Weights of a small GPT-style language model, trained from scratch on English Wikipedia: 9 layers, 5.71M parameters.
MLP neurons of a small language model. Each row is named by its layer, matrix (gate and up: input weights) and neuron, and shows model dimensions 32-95. Each number is 128 + 32 x the weight over its row's rms, rounded and kept within 0 to 255. A neuron's up and down rows have the sign that makes its largest values positive.
After each neuron's rows, "fires on" lists the tokens most often at its 100 highest values on Wikipedia text that the model never trained on.

L6.gate268 [ 66  85 131 137 139 120 131 179 147 208 125 111 170 134 160  97 159 114 113  75 148 153 170 115  97 127 152 122 129  84 158 157 130 137 105 175  99 112 148  74 140 122 146  89 130 157  87 151 162 133 143  92 114  82 165  88 187 190 166 123  80 139 133 196]
L6.up268 [122 115  86 101 170  99 103 155 106 152 139 101 165 117 108 137 160 107 124 142  56 124 101 132 103 149 161 126 107 106 231 152  94 205 112 148 107 123 181  83  57 103  85 136  82 171  90 135 140 115 121 117 103 132 107 115 111 150  68  78 122 123 174 169]
fires on: " Mich", "or", "istory", "est", " we", " or"

L4.gate661 [ 71 106 142 115 145 146  91  91 187 142 184 114 121 120 128 110 102 148 173 125 168 143 177 125  95 107 179 106 123 101 111  64  76 106 165 114  84  94 126 115  95 132 141 130 121 153 124  92 105 140 136 133 204  88 157 185 131 103 183 129 141 120 117  86]
L4.up661 [125 149 148 142 119 163 201 200 114  71 152 111 116 146 121 133  93 126 107 148 115  82 112 113  93 132 141 151 143 136  75  93 133  69 143 104 145  88 111 132 162 124 149  96  72 168 134 147 106 194 141 177 145  73  97 102  79 132 172 118 188 179 125 143]
fires on: "u", "a", "i", "an", "ai", "en"

L6.gate17 [128 104 121 148 160 175 112  91 134 161 104 130 114 144 189  88 139  91 125 146 136 173  89 115 159 120 113 118 118  97 191 148  79  84 126 133  99 151 149 156 189 182  72 118 122 167 126 168  90 103  83 176 102  59 168 155 119 201 133  65 111 150 125  94]
L6.up17 [107 143 100 128  69  80  82  72 191 142 159 151 139 108 121 134 173 113 194 119  92 175 189 141 166 187 197 200 103 110  86 132  58 160 139 142 152  98 120 127 214 153 144 153 125 131 104  94 124 101  80 148 124  74  91  92  96 116 157  71 161 131 120 124]
fires on: "\n", "om", "|---|---", "|---|---|---|---", " pre", "^{"

L4.gate570 [153 123  91  78 168 128  83 162 172 114 161 128 113 171 101  64  98  63 126  60 157  69  88 166 169 156  37 122 131 182 158 141 105  88  64 152 146 112 206 118 156 133 191 150 118 143 124 167 159 120 186 150 120 142 139 152 100 151 156 107 135  79  88 133]
L4.up570 [134 133  90  96 140 140 112 138 188 120 137 107 167 168 141  82 149 130 124 143 135 145 160 117 100 155 139 132 183 188 125 124 171  78 108  69 117 150 211  35 167 116 115 165  99 110 127 162 136 150  81  97 111 128 155 158 109 167 112 206 132 107 159 138]
fires on: " w", " s", "an", " his", " d"

L6.gate191 [165  59 121 142 100 118 118 136 180 118 151 151 143 114  96 153 167 148 141 120 170  87 213 151 129 137 164 162 143 132 148  89  86 146 123 127 182  71 140 155 102 100 127 115 165 139 137 122 133 116 140 173 108 129 126  77 127 107 147 146 144 133 163 106]
L6.up191 [151 119  78 106 146  93  82  83 100  92 114  77 107 196 130 144 131  88 168  76 148 150 130 156  54 186 147 121 129 116 136 180  80 127 169 123  95 141 167 173 180 138  79 166 148 159 173 105 101 175 117 133 116  81 122 165  93  88 150 131 122  90 138  90]
fires on: " prov", "v", " prom", " dec", "em", " 2012"

L4.gate28 [ 68 190 157 118 165 122 161 155 126 131  74 174  85  72 132 110 134 129  92 166  73  67 131 122  92  21 154  84 145 116 147  85 106  78  81 167 167  84 181 148 137 138 112  92 176 151  97 168 175 149  90 174 120 167 158 103  97 111 118 133  83 160 107 121]
L4.up28 [142 108  65 142  93  98 110 133  79 138 129 129 119 113  65 156 118 188 142 208 142 132 151  66 103  95 175 132 107  64  92 142  92 128 150 138  80 211 160  98 119 134 171 104  98 160 154 139 185 101  77  88  80 106  72 134 181 149 186 132  93  99  60 128]
fires on: "ir", "ates", " occ", "it", "\n", "ations"

L4.gate665 [ 82 134 106 148 101  55 146 168  92  81 113 174 106 136 175 129 140 172 148 121 142  74 168 155 142 123 137 152 160 137 102 134 129  98 134  93  99  76 112 119 137 159 119 159  95 148 125 132 125 134 121 154 152 207 167  83  84 139  97 122 136 149 110 130]
L4.up665 [105 180  79 163 138 110 172 159 113 107  85 135 150 136 127 121 120 132 126 153 124 141 123 138  95 111 121  99 125 135 102 112 111 105  96 142 130 152  63 128 122 116 120 166 127 139 166 166 115 216  86 106 147 141 110 130 115 127 104  78 146 152 134 113]
fires on: "ay", "at", "ied", "ed", "ure", "ical"

L6.gate570 [ 79  79 202 104 127 116  71 149 155 117 154 138 101 111 167 147  82 117 134 104 205  90 167 190 177  57 125 148 134 105 119 175 181 100 130 129  78 101 121 144 118 137 141 147 143 133 121 174 147 152 178 151 115 106 123 116  92 138 188 129  93 122  95 152]
L6.up570 [126 140 135 161 144  57 135 119  91  97  78 113  93 163 167 124 150 114 156  89 138 150  84 164  93 145 135 116 133 104 154 136 172 118 117 133  84 109 165 113 108 181  88 173 156 161 145 179 142 108 158 118 118 135 146 175 188 113 211 152  78 182  96 170]
fires on: " T", " on", "s", " t", " with", "="

L4.gate357 [148 124 160  67 109 161 127  77 158  84 138 124 162 211 124 129 106 161  91 114 131 121 162 184 114 155 130 173 172 161 150  72  55  77 129 127 144  98 118 121 125  73 113 108 143 160 104  85 125 173  91 129  86 158  92 116 115  96 158 133 104  98  83  99]
L4.up357 [108 107 134  98 118 141 138 126  91 110 145  89 128 154 129 149 108  65 172  90 125 154  86 194 110 148  69  77  92 104 117 115 103 142 127 117 142 110 188 227  60 144 119 127 105 126 134 126 162  92 136 114  60 136 131 105 119  72 124 141  80  89  94  65]
fires on: " dec", " prov", "v", " leg", " add", "ev"

L4.gate24 [ 92 155 156 135 132 150 105 129 104 149 142  58 178 120 107  82  93 131  79 118 126 140 124 133  45 114 123 155 161 120 179  96 137 132 106 110 174 112 163 130  86  96  82 115 182 137 103 118 157 185 130 147  89 114 139 141 129 139  93 121  48 123 148 188]
L4.up24 [132  91 163 107 123 102 118 157 118 157 149  88 168 136  80 136 109  75 105 110 160  62 139 152  81 151  69 119  98 105 142 170 135 160 151 146 185 111 201 130 113 138 106 118  89 127 179 149 136 196 117 105 151 168 139 121 135 159 118 111  92 125  99 153]
fires on: "or", "it", "ra"

L4.gate741 [153  99  52 142 128 111 183 116 108  74 113 108  78 125  83  98 126 118 115 152 163 150  76  97 166 139 105 154 105 115 112 104 114 126 108  71 103 106 129 144 120 149 151 148 163 140 111 188 164  90 132  90 131 169 182 135 175 178 130 152 148 136 142 130]
L4.up741 [172 182 140 166 169  94 160 183  78 102 165  95 122 114 114 120 187 134 126 133 164  85 129 146 128  99  91 188 148 110 160 105 110 114  81 135 127 100 123 144  78  75 134  51  78 164 117 158 181 119 123 109 151 167 106  90 208 102  94 137 138 105 211  95]
fires on: "2", "s", "1", "m", ")", "3"

L6.gate756 [143 118  70  56 177 123 101 139 104 102  88 164 151  97 128 103 146 158  99  97 130 139 163  72  84  99  72 117 150 110  93 112 143 114 143  95 114  93 127  54  88 124 130 131 167 122 148 120  88 166 166 140 102  96 155 175 142 133 103 129 164 166 172 137]
L6.up756 [139 145 131 132 179 108 110 130 141  98 142 177 154 149 109 152 148 152 118 110 172 127 102 127 113 174 127  90 140 159 136 118 173  91  99 100 149 118 127 128 119 139 119  62 135 164 144  95 157 150 113 100 128 135  49 190 145 140  95 144 168  91 119 111]
fires on: "-", "\n", " re", "–", "S"

L4.gate549 [155  83  65 147 153 158 183 108 192  80  99 176 110 168 119 108 141 139 125 191 134  93 144  55 105  99 155 134 111 127 125 183  98  93 103  99 137  97 100 158 144  91 140 145 127 161 145 169 106 107 113 162 117 128 174 104 116 128 171 107  92 120  99 137]
L4.up549 [116 189 140 110 101 123 149 148 146 136  92 174 145 219 138 172 140 118  94 137 139 100  75 108 151  85 118 192 112 130 168 140 130  89 116 122  80 167 156 151  80 119 127 156 147 186 101 114 141 105  80 113 161 127 139 167 144 142 197 123  72 143 176 134]
fires on: " they", " They", " which", "ers", "s"

L6.gate114 [ 52 135 145 113 137 180 133 123 133  98 113 207 174 155 127  65 129 133 102  78  98 105 146  82 111 100 130 154  88 126 195 134  78 124 122  79 204 109 147 112 160 145 122 129 134  96  77 156  88 120 119 127  64 112 116  83 187  94 140  80 137  86 162 113]
L6.up114 [ 50 133  90 151 126  50 121  89 172 106 180 117 131 143 171 104 147 113 123 122 125 119 153 106 109 145 117 172 139  87 105 103 140  99 105 164  96  99  80 101  81 204 169 121 143 151  87 116 109 107 202 106 138 137 148 185 129 123 100  47 105 134 105  50]
fires on: "\n", "|---|---|---|---"

L4.gate239 [107 130 170  93 129  82  92 149 161 137 119 159 155 106 201 114 117 121 126 133 202 129  98  86  82 164 101 161 123 127 144 149 135 110  99 140 161 121 154 206 142 175 138  81 111 124 124  49 158 126 167 140 108 168  80 128 112 178 129 141 142  96  56 103]
L4.up239 [123 151 145 149 127 136 206 202 105 120 153 155 112 132  83  80 105 133  79 102 196 116  88 163 104 101 173 121 128 114 112 147 108 114 109 176 156 148 184 105 170  64 139 143 100 109 116 120 128 120 114 109 114 116 127 115 130 139  88 183 151  84 122  89]
fires on: " was", " were", " are", " is"

L4.gate351 [140 119 125 201 106  94  97 132 123 103 119 152  64 202 166  63 116 105 117 153 144  98 166 178  73 108 166 157  78 167 149 111 118  99 126 137 182 106 130  89 125 133 189  45 145 126 161 153 113 139 171 156  71  87 145  91  98  87 157 139  62 154  77 119]
L4.up351 [ 98  97 161 124 107  66  83  75  76 132 202 127 163 143 148 114 132 106 177  98 145 116 106 159 151 171 104 135 110 120 199 167 136 188 174 101 146 173 172 103 126 110 147  68 180 107 144 168 115 192  99 101 159 125 126 120 168  76 134 175  94 118 112 115]
fires on: "a", "ha", "i", "ne", "ai"

L6.gate119 [135 165  77  90 135 138  85 148 122 127  79  96  89 150 211 109 116 170 109  86 127  85 103 112 148  51 175  69 183 182 141  96 166 158  66 105  80  97 117 189 127 132 170  86 112 122  85 120 126 121 152 156  84 132 216 161 126  85 117 138 117 119 106 156]
L6.up119 [139 119 129 195 205  94 149 144 132  99 128 126 150 107 141 102  99 104 139 100  60 132 194  91 108 118 137 135 109 206 123 129  82 177 178 123 132 186 147 117 118 132 126 156 175 103 135 131  51 146 158 172 149  72 154 135 203 155 147 170 106 174 164  98]
fires on: " 199", " to", " he", " He", " m", " not"

L4.gate358 [139 112 112 130 208 132 134 203 163 162 149 123  90  72 176 116 118 114 108 121 128  69 111 129 150 147 127 126 178 116 144 104  88  73 127  78 147  44 172 112 138 109 133 109  87 114 162 150 125  81 136 124 169 170 141 113  94 165 103  67 174 105 162 143]
L4.up358 [114 216 124 150 166 150 152 159 108 150 176 128 106 152  99 118 100 104 113 119 196  98 157 183 121 123 125 153  70  92 114  90 120  84  86 103 132 132 139 177 108 173 188 105  86 101 136 144 136 128 151  93 135  66 163 177 107 166 147 135 188 100 135 122]
fires on: "°", "ound", "ad", "el", "W"

L4.gate22 [ 93 135 167 112 127 115 107 149 145  84 149 207 139 130 158  72 156 122 107  95 101  94 110  80  89 115 147 174 173 160 127  95 108 119  63  98 222  84 161 122 160 148 146  98 155 110  77 183  97 108 159 122  88 146 152 115  98 162 138 123 122 125 102 147]
L4.up22 [ 89 165  86 117 137 122 140 109 159 113  98 119 208 139 150 119 123 133 103 111  93 126 183  97 120 148 155  95 128 172 159 107 187 127 158 142 126  76 191 100  62 131  46 120 223  97  75 150 144 112 135 130 119 112 182 107 115  86 119 130 168 132 112 165]
fires on: "\n"

L6.gate536 [121  90 177 158  54 132 107 162 144 124  74 139 130  89 105 134 252 152 135 124 161 166 199 142 135 105 139 131 161 104 103 112 138 156  95 187  96  94 141 141 121 163 152  67  99 135 114 117 148 121  99 160 159 178 118  68 122 150 116 114 103  97 106 130]
L6.up536 [133 118 134 180 107 157  90 137 118 128 161 133  68  69 101 149 200 146 162 118 186 151 144 159 151 174 102 148 144 124 127 131 160 153 148 102 172 132  77  81 129 158 219 129  88 166 143 143 101 168 137 156 148 105 152 107 131 138 128 124  86  98 129  79]
fires on: " is", ",", " be", " e"

L4.gate241 [115 110 171 144 123  94 171 168 128  91 194 167 131 150 103 106 153  81 105 117 203 127  96  95  99 184  96 157 116 113 146 114 141  96 121 101 138  64 137 153 150 169  93  95 104 175 123 140 107 171  51 200  99 162 137 125 136 171 124 183 160 125 121  94]
L4.up241 [104 119 136 139 124 143 170 131 173 122 146 126 166  86  76 178 104 171 127 142 140 106  90 182 145 157 119 142 133  79 124  49  72 145 155 123 123 136 124 129 137 107  94 117 122 175 131 128 101 103 103 171 157 106  84 153 105 102 181 121 112 106  94 157]
fires on: "l"

L6.gate422 [129 122 184 150 116 165  90 153 139 130 155 138 196 125 140 142 174 127 124 173 167 105 172 116 106 164 141 168 191 132 153 157 145 120  94 144  79  90 161 145 138 180 155 106 139 143 142  79 134 116 128 140 102 183 144 153 107  70  73 145 108 147 128 176]
L6.up422 [185 114 151 153 110  80 157 186  92 167 187 121 123 156 135  91  92 112 108  94 134 139 109 142 160 144 168 118 155  52 146  69 170 162 117  78 139 142  91 116 123 112 145  93  65 108 111 123 146 151 159 146 162 129 200 128  98  90 125 138 145 142 111 205]
fires on: " is", "on", "or", " was"

L4.gate339 [ 81 151 134 131 184 186 129 124 117 163 117 112 137 147 100 120  98 149  83 118 138 156 137  62  72 133 122  87 140 126 154 119 141  85  64 139 142 112 113  86  60 133 102 135 126 127 142  72 141 137 110 172 109 142 144  48  94 147 179 138  88 134 106 206]
L4.up339 [116  55 151 149 139 139 138 100 174 106 161  95 133 107 155 116 120 116 174 163 129 103 158 113  72  73 145 112 116  90 110  96  90 101 121 186 115 135 108 112 118 134 131 110 120 137 134 122 118 165 132 139 145 173 162  96 138 139 111  99 103 152  92 179]
fires on: "ir", "ts", "and", "or", "b", "o"

L6.gate412 [132 125  89 135  63 158 135 138 107 164  94 138 170 152 143  72 157 118 128 134 148 126 152 147  84 124  41 133 117 134 108 139 161 139  93 113  94 139 110 106 129 134 163 108 141  89 130 162 176 159 105  85 112 109 160  89 130 119 143 108 115 126 121 120]
L6.up412 [165  80 102 114 147 172 170 136 153 148  89 132  88 152 141 157 111 165 121 154 112 102 172  53 131 147 111 107 150 122 142  87 171 143 118  69  66 122 193 155 179 115 158 146 165 138 168 100 104  63 147 123  84 160 170 121 135 118 131  84 125 121 186  64]
fires on: "\n", " re", "ap", "}", "j", "im"

L6.gate653 [140 113 118  99 125 189 108 104 160 142  54 183 112 117 163 118 174 114 146 109  91  86 120 110 156 164 161 163 150 122 147 175  76 100  77 129 111 156 100 165 164 131 129 109 103 159 134 168  83 111  71 127  82 160 131 116 115 143  79 113  92  96 143 174]
L6.up653 [133 141 171  61 139 190 169 161 167  77  70 175 141 147 185 201 100 144 111 122  95 115 176  80 147  94 145 157  99 118 136 174 108  62 118 108 176  94 158 207 101 190 129 106 118 148 130  68 140 127 171 106 154 179 108 110 144 111 137 191  83 104 178 142]
fires on: " they", " They", " who", " that", " we", "ome"

L4.gate672 [112 116  96 104 109 125 181 168  76  78 106 147 137 104 115 117 100  96 148 156 130 134  75  78 184 153 201 160 173  77 124 155 103 100 141  99 163  68 141 105 184 126 118  62 109 143 108 181 202  91 111 186 120 109 193 137 167 108 117 134 151 134  93 162]
L4.up672 [115 131 136 157 132 147  90 150  88 109 135 133 136 103  79 121 181 151 146  99  74 168 156 154 161  96 113 143 168 142 182 139  96 108  97 123 189 111 104 162 160 114 151 185 109 104 109  59 186 151 143 123 120 116 128  86 156  92  60 116  80 128 169 130]
fires on: "9", "8", "4", "2", "3", "7"

L4.gate98 [116 133 123  95 180 124 100 140 174 129  91 126  99 149 114  81 176  98 123 122 121  69 112 139  50  95 151 156 116 141 117 133 105 154 130 133  89  58 143  90 114 207 154  92 199 139  86  66 131 109 171 168  67 134  93  43 163  96  94 132  81 158 152 109]
L4.up98 [113 119 143 166  89 128 158 109 127 149 137 108 195 125 153 154 153  98 107 113 208 144  87 140  59 183 196 124 104 141 102 144 189 149 120 114 113 146  68 111 116 132 116  99 168 162 164 129 130  82 158 141 118 116 105 118 158 136 166 102  74 103 184 129]
fires on: "as", " ph", "h", " at", "th", ","

L6.gate558 [126 130 158 172 145 143 171  90 149 173 111  99  94  80 110 145 125  85 101 145 130 122 134 116 101 133 135 170  84 162 119 170 140  96 106 121 156 132  90  91 195 149 132 108 112 108 125 170 136 176 170 168  86 123 130 131 109 168  91 137 120 151 116 143]
L6.up558 [122 109 173  81 111  68 164 112 161 119 143 115 198 109 137 161 117  82 111  81 157 121  98 128  99 141 161 114  92 101 124  77  72  99 113 181  88 106  75 152 163 117 166 113  84 127 146 105 157 188  89 113 166 157  81 135 177 146  95  72 154 145 123 123]
fires on: " col", "ad", " Mo", "an", "on"

L6.gate447 [156 128 157  71 150 139 162 130 174 163  59 154  98 139 143 123 168 116 125 120 124 111 100 129 109  78 118 102 156 185 149 167 118  91  74  81 151 109 100 200 150 110 206  97 150 162 174 100 172 170  76 143 140 161 116  77 142 126 126 177 146 127 144 132]
L6.up447 [161 122 120  80  87  99 136 153 144 128  79 183 134 122  96  91 164 120  98 126 124 166  88 116  94 126  71 123  78 147 156 118 136 134 121 150 164  90 132 192 140 123 123 110 130 137  84 151 114 114 125 149 170  88 117 142  93  74 137 110 133 110  86 153]
fires on: "===", "==", "|", "|---|"

L4.gate188 [149 150  96 116 118  87 134  90 156  26 102 152 109 137 194  89 115 118 114 137 120 167 123 143 119 160  93 190 106 152 174 170 121 117 102  96 142 127 106 157 143 133  68  56 113 173 135  88 147 171 158 177  95 115 156 187  99  97 114 106 130 160 112 124]
L4.up188 [167 126 106 110  59 114 167  79 115  80 102 132 134 120 187 148 108  97 110  94 131 139 113 167  84 182 124 127 128 145 121 141  74 176 129 103 205 114 130 173 169 166 136 147 142 129 178 105 130 141 160 104 107 161 105 196 135 109 132  97 185 158 163 193]
fires on: "0", "00"

L6.gate598 [ 96 119 114  95 141 177 119  98 176 137 116 210 103 144 155 136 140 124  40 102 114  76 134 134 121 130 138 163 113 115 144 176 143 116 110  98 118 103 132 114 149  91 165 146 109  89  98 128 126 133 133 136 138 116 118 165  88  37 162 170 119 106 117 157]
L6.up598 [197 164 159 119 201 119 159 110 139  86 121 137 136 115 139  80  67 167 126 148  82 175 114 101 145  98 157 162 139  93 159  61 165 137  88 115 119 122 130  90 135 123 137  90 141 102 121  56 128 164 128  94 102 140 124 128 169 167 106 140 134 132 133 203]
fires on: "re", "or", "on", "–", "in"

L4.gate553 [115 150  94  74  93 119 144 154 139 130 106 103 111 135 186 109 104  81 110 155 168  73 119  79  81 134 116  99  87 145 127 124 125 153 137 135  94  98 153  46 179 194 153  69 126 181  95 115 150 132 105 171 113 119 141  91 182 130 132 172 146 106  94 142]
L4.up553 [ 91  80 126 119 196 192 107  83 148  74 122 174 155  93 177  91 129 131 144 139 134 119 219  99 142 152 181  72  92 103 167 128 129 142 136 130 127  78 180 105  71 152 141  92 149 129 117 134 113 147 144 148 180 127 130 133 137 149 133 178 174  97 118 169]
fires on: " would", "ot", " k", "ov", "arn", " could"

L6.gate459 [133  96  93 141 108 128 134 128  83 122 136 109 123 168 217  93 141  65 116 157 189 126 109 182 170  89 145 106 118  95 112 118  99 160  89 101 127 108  58 137 131 167 143 125 121 145 133  97 191 171 129 168  68  96 147 156 161 145 174 117  66 107 131  89]
L6.up459 [193  96 154  87  94 158 110 135  81  70 102 141 128  98 105 102 113  91 159 119  80  83 170 114 107 151  99 170 167 169 122 174 147  99 151 133  56 189 145 119 131 114 139  99  98 193 183 112 133  93 106 101 170  93 177 132 119 106 191 116  78  92  92 144]
fires on: "m", "i", "c", " det", " by"

L4.gate377 [100 128 146 114 148  95 126 121 143  32 111  98 144 161 174 121 163  81 120 109 126 128 168  87 109 180  84 110 154 145  96 135 170 171 114 137  92 144  88  72 128 136 121 126 129 119 105 174 172 135 155 124  50 165 159 118 123 161  85 115 108  75  73  89]
L4.up377 [131 150  65 144 103 149 129 139 107 109  92 100  94 179 136 159 129  90 196 147  72 182 100 137 107 187 116 116 140 167 126 106 165 106 143 156 136  83 124 112 129 157 116 133 152  89 124 184 155 166 147 121 158  97 108 133  25 147 166 106 150 117 132 153]
fires on: " sp", " t", " st", " resp", "te"

L6.gate413 [ 32 159 115 108 109 153 113 150 146 193 151  87 139  80 178 124 168 118  88 119 178 119 149 154 129 107 108 111 112 176 117 139 178 135  87 162  99  44 118 119  92 164 102  98 165 152  92 135 147  93 140 146  97 168 167  99 147 207 141 193  57  91  83 121]
L6.up413 [109 158  97  63 136 146 136 101 130  96 140 148 126  52 106 121  92 178  78 125 161 159 191 152 111 172 185 120  98  81 113 102 137  73 163 143 139 156 118 130  97 172  83 119 183 100 125  94 150  94 156 148  72 140 141  76 152 131 122 175 110 117 103 179]
fires on: "A", " would", " is", " was", "ould", " could"

L6.gate344 [ 62 126 141 111 202  98 191 125 167 127 121 162 130 117 140 101 159 142 164 149  92 143 151 124 154 143 153 154 156 138 143 163 142  98 106  82 124  91 178 109 154 169 141  79 130 124 180 103 138 125 124 123 157 126  88 108 176 143 131 153 113  93 108 139]
L6.up344 [146 116 150  88 134 151  53 130 138 120 155 132 138 151 107 127  95 132  72  70 128 156  50 107  83 108 134 174 145 172 122 113  92  98 137 134 162 124 140  83 154  79  86 121 138 168 147 124 155  80  78 143 118 152 127 155  99 178 116 108 119 145 102  97]
fires on: " his", "'s", " their", "s"

L6.gate112 [142  87 150 183  80 147  99 114 179 102  97 155 144  89 160  62  79 184 148 117 112 151 108  83 145 172 192 141 108 140 105 101  43 125 117 153 166 130 127  95 102 151 179 112 206 125 147 110 107 147 125 154 173  95 184 130 154 135 152 124 120 111 122 118]
L6.up112 [142 180  78 167  96 129 146 161  91 113 132 118  69 109 120 114  81 130 167  99 123 155 103 109 133  84 143 136 193 114 130 104  31 142 154 113 149 161 109 123 166 128 124 153 135 182 161 112 131  87 162 107 104  85  76 116 145 151 189 135 126 127 117 184]
fires on: "en", "ong", " U", "i", "ec", " A"

L6.gate202 [ 54 122 115 146  59 130 137 109 185 105  76 145 114 179 172 117 147 148 161 140 138 131 107 108 170 145 125 159 207 103 147 147 110 150  49 171  96 128 134 163 149 202 104 110 134  90 107 106 137 177 147 158 113 119 189 110  91  66 143 152 177 128 140 186]
L6.up202 [104 106 101 125  72 126 192  84 134 108  75 198 140 150 135 106 151 114 113 131 130 146  55  97 120 139 125 138 181 148  73 186 136 117 123 154 153 125 182 193 173 161 129  84  88 142 177  65  98 159 144 118  65 165 119 133  89  73  78 155 191 100 143 167]
fires on: " 199", "200", "0", " 196", " 198", " 195"

L4.gate684 [ 85 127 143  72 121 110 121 137 188 125 113 183 116 151 100 133 149 136 128 134 109 100 161 127  97 106 100 177 112 151 155 139 118 130  68  38 109  74 131  87 105 157 130  92 141 120 124 129 161 149 137 108  67 129 151 184 110 133 139 109 124  96 118 150]
L4.up684 [117  80  97 109 138 129 161 140 152 146 160 133 149  97 107 100 111 171 106 166 122 179 131 127  84 147 157 134  96 164 141 146 203 161 129  54  98 150 137 108 127 115 159 149 163 148 175 147 149 137 109 130 131 151 119 159 179 165 143  82  90  62 114 149]
fires on: "===", "\n", "im", "r", "m"

L6.gate317 [130 101 103 137 137 166 139 148 173 120 134  99 133 111 158 151 143  72 117  97 134  92 185 162  97 116 182 123  92 124 195 118 141 133 134 204 118 130 105 176 127 148 137 142 170 164 140 108 122 128 124 142 114 146 143  72 103 121  96 136  76  88  98 124]
L6.up317 [112 137 113 131 115 121 118 141 121 187 142 191 118  70  77  98 124 164  88 111 189 185  94 129 103 156 113 108 137 144  83 136 145 173  97 122  92 172  79 161 142 147 116 133  78  99 133 120 109 113  99 171 157  73 131 125 153 103  63 105  91 147 161  99]
fires on: ","

L4.gate204 [ 86 111 142  72 188 137  81 157 216 108  95 158  87 136 142 122 142 158  77 105 182 172 137 126 169 128 142 140 152 132 182 124 159 164 136  59 168 119 144 145 129 101 161 127 137 169 123 164 133  92  83 184 122 111 140 133 169 120 168 126 154 129 109  88]
L4.up204 [190 131  94 140 123  86 147  82 149 151 122 175 106 123 143 166 130 151 173 126 182 165 107 173 151 151 143 128 108 131 106  90 168 147 152 205 172 137 217 195 107 152 142  91  88 108 138 140 158  95 122 141 183  93 136 141 151 123 107 131  61  71 105 133]
fires on: "=="

L6.gate246 [120 175 119  74 144 183 109  70  90 133 158 135 118  68  62 145 153 186 106 138  81 147 145 144 124 106 149 173  80 141 148  95  80 105 124 148 116 112 120 145 123 115 111 132 166  89 115 144 176 151  87 128  61 220 143  98 140 158  99 134 124 148 164 124]
L6.up246 [162 161  67 104 173 183  53  95 122 114 111 191 124 135 125 148 105 156 155 155 135 123  91  93 125 108 180 121 164 175 127  48 123 133 121 138 110 134 134 129 148 101 113  94 166  84 123 133 131  81 137 127 107 148  83 106 130 167  84 153 140 102 124 157]
fires on: "ish", "it", "eth", "b", "ir", " B"

L6.gate134 [ 80 132 121 104  44 149 136 111 149 138 139 192 155 172 147  85 163 113 106  90 145 124  68  97  95 100 125 104 111 164 168 151 112 102 131  41 107 139 120 138 172 112 112 126 178  80 139 117 120 143 103 134 110  92 128 149 175 151 149 214 149  98  96  73]
L6.up134 [109  61 169 165 108  68 183  87 149 108 142 181 128 169 147 142  61 169  96 194 134 142 147 113 110  94 123 137 180 150 145 137 148 177  92  86 159 167 109 114  47 150 141 108 151 154 172  92 152 133 137 168 116  72 141 136 143 130 115 119 131  96 141 105]
fires on: "pl", "m", "r", "l", "j", "o"

L4.gate414 [ 49 115  95 118 135  97 174  79 140 110 126 116 115 136  98  78 113 157 135 112 123 138 144  78  78 128 110 121  83 137 173  83 104  89  81  85 167 115 153 110 139 177 173  90 151  91  99 129 137  87 151 117  65  77 188 134 157 102 108 128  91 125  78 115]
L4.up414 [145 170  93 140 158 117 153  83 170 127  74  98 126 182  98  76  85 117  37 105 118 108 154 134 101 142 161 137 115 170  82 119  92 155  91 153  80 118 193  83 125 114  85 136 128 178 114  93 103 124 155 133 132 158 116 115 192 128 118 150 143 151  95  50]
fires on: "\n", "|---|---|---|---", " to"

L6.gate386 [ 90 152 141 119  98 119 141 161 126 138  77 148 165  95 123 180 169 220 152 168 148  91  69 114 182  68 128  94 181 126 129 205 137 164  67  93  92  67 177 108 154 146 173 131 135 213 144 127 158  90 112 145 129  89 116 118 191 144 143 140 126 150 119 114]
L6.up386 [150 108 145 156 144 131  59 157 128 151 129 128 100  30 144 191 137 142 174 159 105 117 156 121  99 113  67 177  96 105 191 102 159 164 134 154 113 158  78  97  96 124 130 114 188 178 188 139  79 175 173 141 119 129 124 160 160 177 118 123 114 142 179  79]
fires on: " such", " known", "uch", " some", " many"